From a checkpoint of a small transformer trained on Wikipedia: tied embeddings.
MLP neurons of a small language model. Each row is named by its layer, matrix (up: input weights; down: output weights) and neuron, and shows model dimensions 0-127. Each number is 500 + 50 x the weight over its row's rms, rounded and kept within 0 to 999. Numbers have three digits each.
Before each neuron's rows is what it responds to, as a language model described it from the Wikipedia text at the highest values.

Units after numeric values
L11.up577:565465494490460523454499478544473501463499451489505511463431476481552468555402451551564493481506614529499372530524521519439376628462518503485484548407577478606454522522591525387510492526551430533498555425566463517459592578535558459568481425471540515504463439505498480448433417486372478469455570479552447433543502459563436586551564499453430484433450530459475506452521518554555438552448
L11.down577:379488575451539469483537560495596547586579531551462497460499607505451507486453462499486415519446423536479563519473414515465516549575417534343491452532476466493587444465441478565450517507461381458495497552465525546504486480470415485479450575468644484518531533470388426582454537564570542434511501483494539550487555507488520510435468602502385461504468520521517418513537523534504483394495

Word-initial "in"
L11.up398:470451499509456589538387521496552400467516527454499485583409484512533441508468437470577429502471553488473430517558479502500430534460468541509537435554343437513483490417491484506473544466540539522426470560494515571553464575473458516529449553536476514451542459522463424533451505546398510505571449480563511497450545539483550572547552559587571476536436496544476547411496454526601492524480
L11.down398:481482491435595588557482456542438509572498483426508527530483548484474447554510410446479514351591501518578507532478528479502446495577455568576441527432450544489455476515428473565453757499492511543516452495489507483521477507470497535488520484545535507536478522567455506508512503493460509518493466520522546422528515434488521487506448496480491541378557351522521556438512457511555459456556

Numeric table cell delimiters
L12.up4:512536466531467543489420533484440478533533422436526423486559501524490514524523520555588558457527609510539426528464543531559518601459452547585552460454494612476480522511551555452530487476514401475570520522470485496502528573491459460559535409535536527396468527440464448445515414505470486507502465365490594553514540504433538501494441518519563407451456486506485405520576495512556437581495
L12.down4:506474492515580476466430539512427489548562378407595471457523486465418458523488462438481478527483516457422545539487458578488590462510476490543521512523533499531638512548452530494515474501435440514501377569545406562485567593472531504496523522447474549536491499531408631476579563476495464429508476430469481415525562515480420394543582479462535548568512471513491393510619457502499523463488

Mid-word subword fragments
L11.up815:467616468518451508500525530533507453499498435475543487426504440593486473587558509554442526580446476520491514529362466394518517418552565512477483489501478525514510430520507503450458426447515401496556539446604488522612392448475512610469467495557461519463613497526530503468473468480479503479494431495474531493600489481551527474547524546565514406434372435453535493510545467577444573547531
L11.down815:512501470487480485517462477502532497613553529511499497515389559512538499448436496571489514500466602391478535481562438473566536672478482579581405541472558549648460485605551492521550534533474514483556550374533487493504496463470531522491454436418527539457510459380512432526535584479418466550580510520523475524444524432449514407518468571458564500436486536535516534558497493500514471452516

Abbreviation dots and word fragments
L12.up357:522481502480617532451480390386482527519505499512457540535503570598452502511476495530484602477460568512482533553525487451521484460509457497538422390425440533555526497548498493445461539407438519588534467484469556527587589517561463409561464498567504584579485700531445482544519452614538575495544477482445484508514431453493506507523489558505617486501521551471565458511422529438510526493616
L12.down357:436525406522426498435574518516512533495473487509451471413590483430462446518458538552496419419463448503586468475531588433537477469453514405527492510494563511478485524475552438539424533611526533432560549432458528506476500543489511502560453440536510421506469477510535608510487502584516521482600556454444449518479443524471460541551627486443557474496502517563529467423519494536508456450551

Separators in data lists
L3.up869:552460498617481486472568413521445566496434441537561608438461453462502590480426422501511505456526613528466450422484473491480433539530534484516549455488477504547523581519550481475456403483600450465564500511549486511416602573555476459536477523406464511537498484500502396510467483454467560398542518473515540505573467538396541515497485494517432420364466456533460543464535596484508426466513
L3.down869:562494523517519451484503480537439491441489481418569486582555498476511567547493502406473517477540394584510564598530504520496471463490471456457511517534455574417497445493470473490458444581546494552391578511449489524535390472465398468430592545535401458567457485513400577516542552492461484500487561473527543484484462507537546500532488517481484521517644451480436465509493590411436479524477

Word-continuation pieces
L12.up670:401512476523490610431526568457444457482479424446589370532464506486468477487422541506536547489424485535446478496534438463535499510524532569540431527489531458478579542465516515440459448461493472485537389431466452547420461559509522462557451516501469511543538509486467456417482514485444526532482519503472516449566569591541468437507532510527432474420624509524598503496540489450517572545429
L12.down670:474512476561550467602532501381557520536455492515499467471476464476564557454523523559530524500496510525455530552539504539517577493501422454542499475432602494594440474551489501388500637522434448531417578585470486541525455441537534504457575445376504500413535451480498381545541502439537447453487437531469539480594450511516542444490466487491531502465509478534496557519560448534446513447435

Word piece after split s
L11.up179:554540546616585405543408453480429558504470500556508563365463427538561449461527438530539544545414546567574490461540450603522510462494419535484549446496448426538467409533497443483395495500509479447549558498531489440567487521483577500539455422509477493504493572534539575436482485509499428527572424480514539490558481458525485430513418536512431501441492576540522556464409546538524503437557
L11.down179:538464476606467467421547456579585534489481466554547482555431524427423448425455522539501453497503500444516497474489460459549548502475500553435502453501439484558523500572512507573603504408562503517553582511597552432492453563463499493478550465508536539553534518520444493600506512542483500481488578544388472477459561542536501491523487386569501462501532414477577502460522511428491480601553

Mid-word subword fragments
L12.up588:469544483456500545482459503511515435384509465463488549456523533611444496496456516474433485529449473536550458483538583501518480530470595463649438445580586509544462533523478398470465433491538492499559490452580525506519487466480535536500541494473536433458479521409419491498477468636468495541640557443555470499572579453445621435540541514547525540496357476495469480466518540568497456491530
L12.down588:462501560595450451528430492482509479563528537526520533525496521521550574585531548536546515476512576497476566572539425516423413523528491385400490461493480515521463500474550490572457505395485457459478496487565477441472458583503489491494473450536402531447536489505474462505504555495552586529537504503460555390444502462514445498450588478495397474573442444518533529640410469521531529494360

Past-tense suffix -ed
L3.up374:437511587651501455480519467478492581485532510520393502500479410568496517400571500492555557528463495486449537503484472514529542455465546478621418547519490432464562606435410483492455517582544479623440488532532525577443572532472485540644491507555488506553609564503501530460477470539489503585652493477515476496544544525372550420470523515546511482499487544474485516479432426465419525380483
L3.down374:583487406454549575509499591463455459521501527418492480521410393485553532575483457478473422458467420507562538481457514613426451466514508517477482422433459458502452485445492498465503615553441556584451479543523545497503535512548447421451468609483600446497404483491458568445471551396491495515502468593582614555535523407534511480474473511529574396419497573551510480464490456409546521478602

Mid-word st/min fragments
L3.up805:487456610483548480507543461474524537528438472499478508513476506536405439581533475526462548538478510616516444434424472442478418531475442565541425542492476439485576439485487448449495476554497519405539562469476586558535479533437596499509470495445471519490456497473485413482435437507476564502467478500534421410554610631411437525541588529554562373492334483551573497429580492535520526499456
L3.down805:501442499482522471506614497486593523469421388408588548462538421569481491513446527492496473508419441596524500458518547529422537539494399475537564501440414621499485540565414535541536399488510492488534494504491439497509493408534573546475618521510450526528480521513508590449485543541505480434471506485552463513540423483528493403419575513472480593529559436541432440404574483381508462504408

Preposition "in" in biographies
L3.up151:485527643615574471477457565474486467479499469507468516453546390566432485518422421457584594504570476619438445595492426576553537491441545471498516381500523392507523527527411591401487519483461501549494457480529524585536471514543471478511557509471504526449524565532481514472528490624497509543568468476505397523569490543566509524459483515550609470445487555509453490490403487555361519422487
L3.down151:417451432529513594548496519509590445516551511521412483438451468462543511541507515496388475473453449433454484511511501491604521477585385506551483407547500528555422505449449452590484660518520520571491546638539504438479443457517550516501451537439539501462426514485514459479464522415473432474575465584500421515521494494548506534496386531584503519515514520491438446480507441440598460508611

Compound-internal separators
L3.up570:531600478510499523483441450509491460519419480598466496350511562442442503499528529535545491439555530542504525448523476518492377557500533540588511550517553467475437600507527582395558498484429488475490473486519457582496479552431534579471550475498474574468492493501464440533511521516453548513520545523485504496564626563495497524561520531634556408531495489453475460534571470568439529592486
L3.down570:530490408436506393489521448488566522510529513520407482544510504431480504434439549468418496535516486479472461540630510498497534488522499450480505555557458506444519512452441445561489445641472491535513437548401528482548551453421510533428501501507547486527529515510497483525503541456509479509545549539524449536473377471541518489458495507476535539518587460455485521483627558488537611513495

Mid-word subword fragments
L12.up546:570428604497455496519485431462421419515515558442524513382474544535452433565514479450529513563515553422528432456505505517556470542414444463538514528430441484464487548508453474446514442465535508498518575494605503524537503391433519435477506568569522540457564360520462493461461443493543591527476468536466454420449582516505505482540526490488494488568472509465509609556378496520595503482475
L12.down546:561542533404507547508522525592537511537475432592464482480526533493424600550417487479427392608493499509466509563564499491512471502430439454455551440463486543414503506542491467390484506445456445549545444407526482523579516529491458431493542499443435405480503579487516475567527535533515369497523437386543502561540346446532514491446483549546488532516626536466459579464432411486452523559478

Compound-modifier joints
L11.up592:400498469511519434457508579523437433546518548468479512542514516495436488500461411558616558542524491533502508511460466646558473516464492479502440468503537516530510534498538521426487508509559483490535516522593347583458517531515520463564498518494459567438509503508524543453405427699411614463469505538466570433494507522391446523494546499515539491396512449549521559502494438471517544533438
L11.down592:432564480520525497540478505492538579418451437552519533486468525436482406482448527519483592524505562601381508532509533459490547492521425519567436510490457454460484472526510520477495535453394584422555506496519567518507490498494514521456502488532520415510484575487448375420533474461551456531572475555587469535501496505432448488574431619545453487491511445478457487483474496521536481545568

Word-initial prefix pieces
L3.up580:432468489498458548519481380391475450463567553482416562402420549532571413510464455484548494470522540513431416539491449434511535599411441443510433487474445531543486533484502482473499483522555434520537556430596461601596507453439609565490461545497541583525510522533423435516493457533517588484454503491442419506529501533435562488490467518521440519529433528545563511506455587584506558496454
L3.down580:452533529481519518506436422489541488465551549463490551447420419493461578497520440410603454458525555433522512581506474506422480471462482473463532446499532592527459469478390530482507504548535498557540559472564367424616418481495476488463467523484512525433468417506467397517585565468586494545525462502438470480494417493491517516460474518498411524648489557478433485501524572486507535574430

Mid-word verb stems
L11.up399:540482487528513500540485468520537492507538477479507542539482469575455486454484494503566510509415636469580462498491461532434555484482527517516479567419496468500491515495425549403473477522482526552449452473476522606471527469526501493509486468630515518514553412533560512503387525547496463556465428460475477463500505605436599617464494469525530486485449493528571602518392502444516423434485
L11.down399:504446434491545418501540480443501424431515513462599521455567494534420481477491482485532531586525543462524446518493542533477459520485543552492524580468489428454439575552524544488482549525490491567497419464493536481414585409469503444499541506538569499579548502454545556495422552447498462460517385442553460505427448535487561561420477552581491390542494600503613558605431536366500396469501

Split-verb completions
L12.up465:563552503454489564517513506489499468520460518498473573468427478515515486402438453548566527535487523416466496504562408434538416566447488538560486499467584413530510550480427495422495457446535515626515523492389461538510506531467507438508565555450544521532530549544511527508440475613502564519482362513546508553539597565381553570515534445626570548459448461505537517553545451468471408460510
L12.down465:515481468464623510470530518573519483485524519439467506505516444522538508502532539514499564514543503494523460512476516440527605482494492531455500541524386469522580470392577579539563471507453525542486529523500480474502490546463465450486458536594392509530415552474468477375546496389411477487505553416630466484358521452526499485541580522448416507534557516448555574434499499510531548406505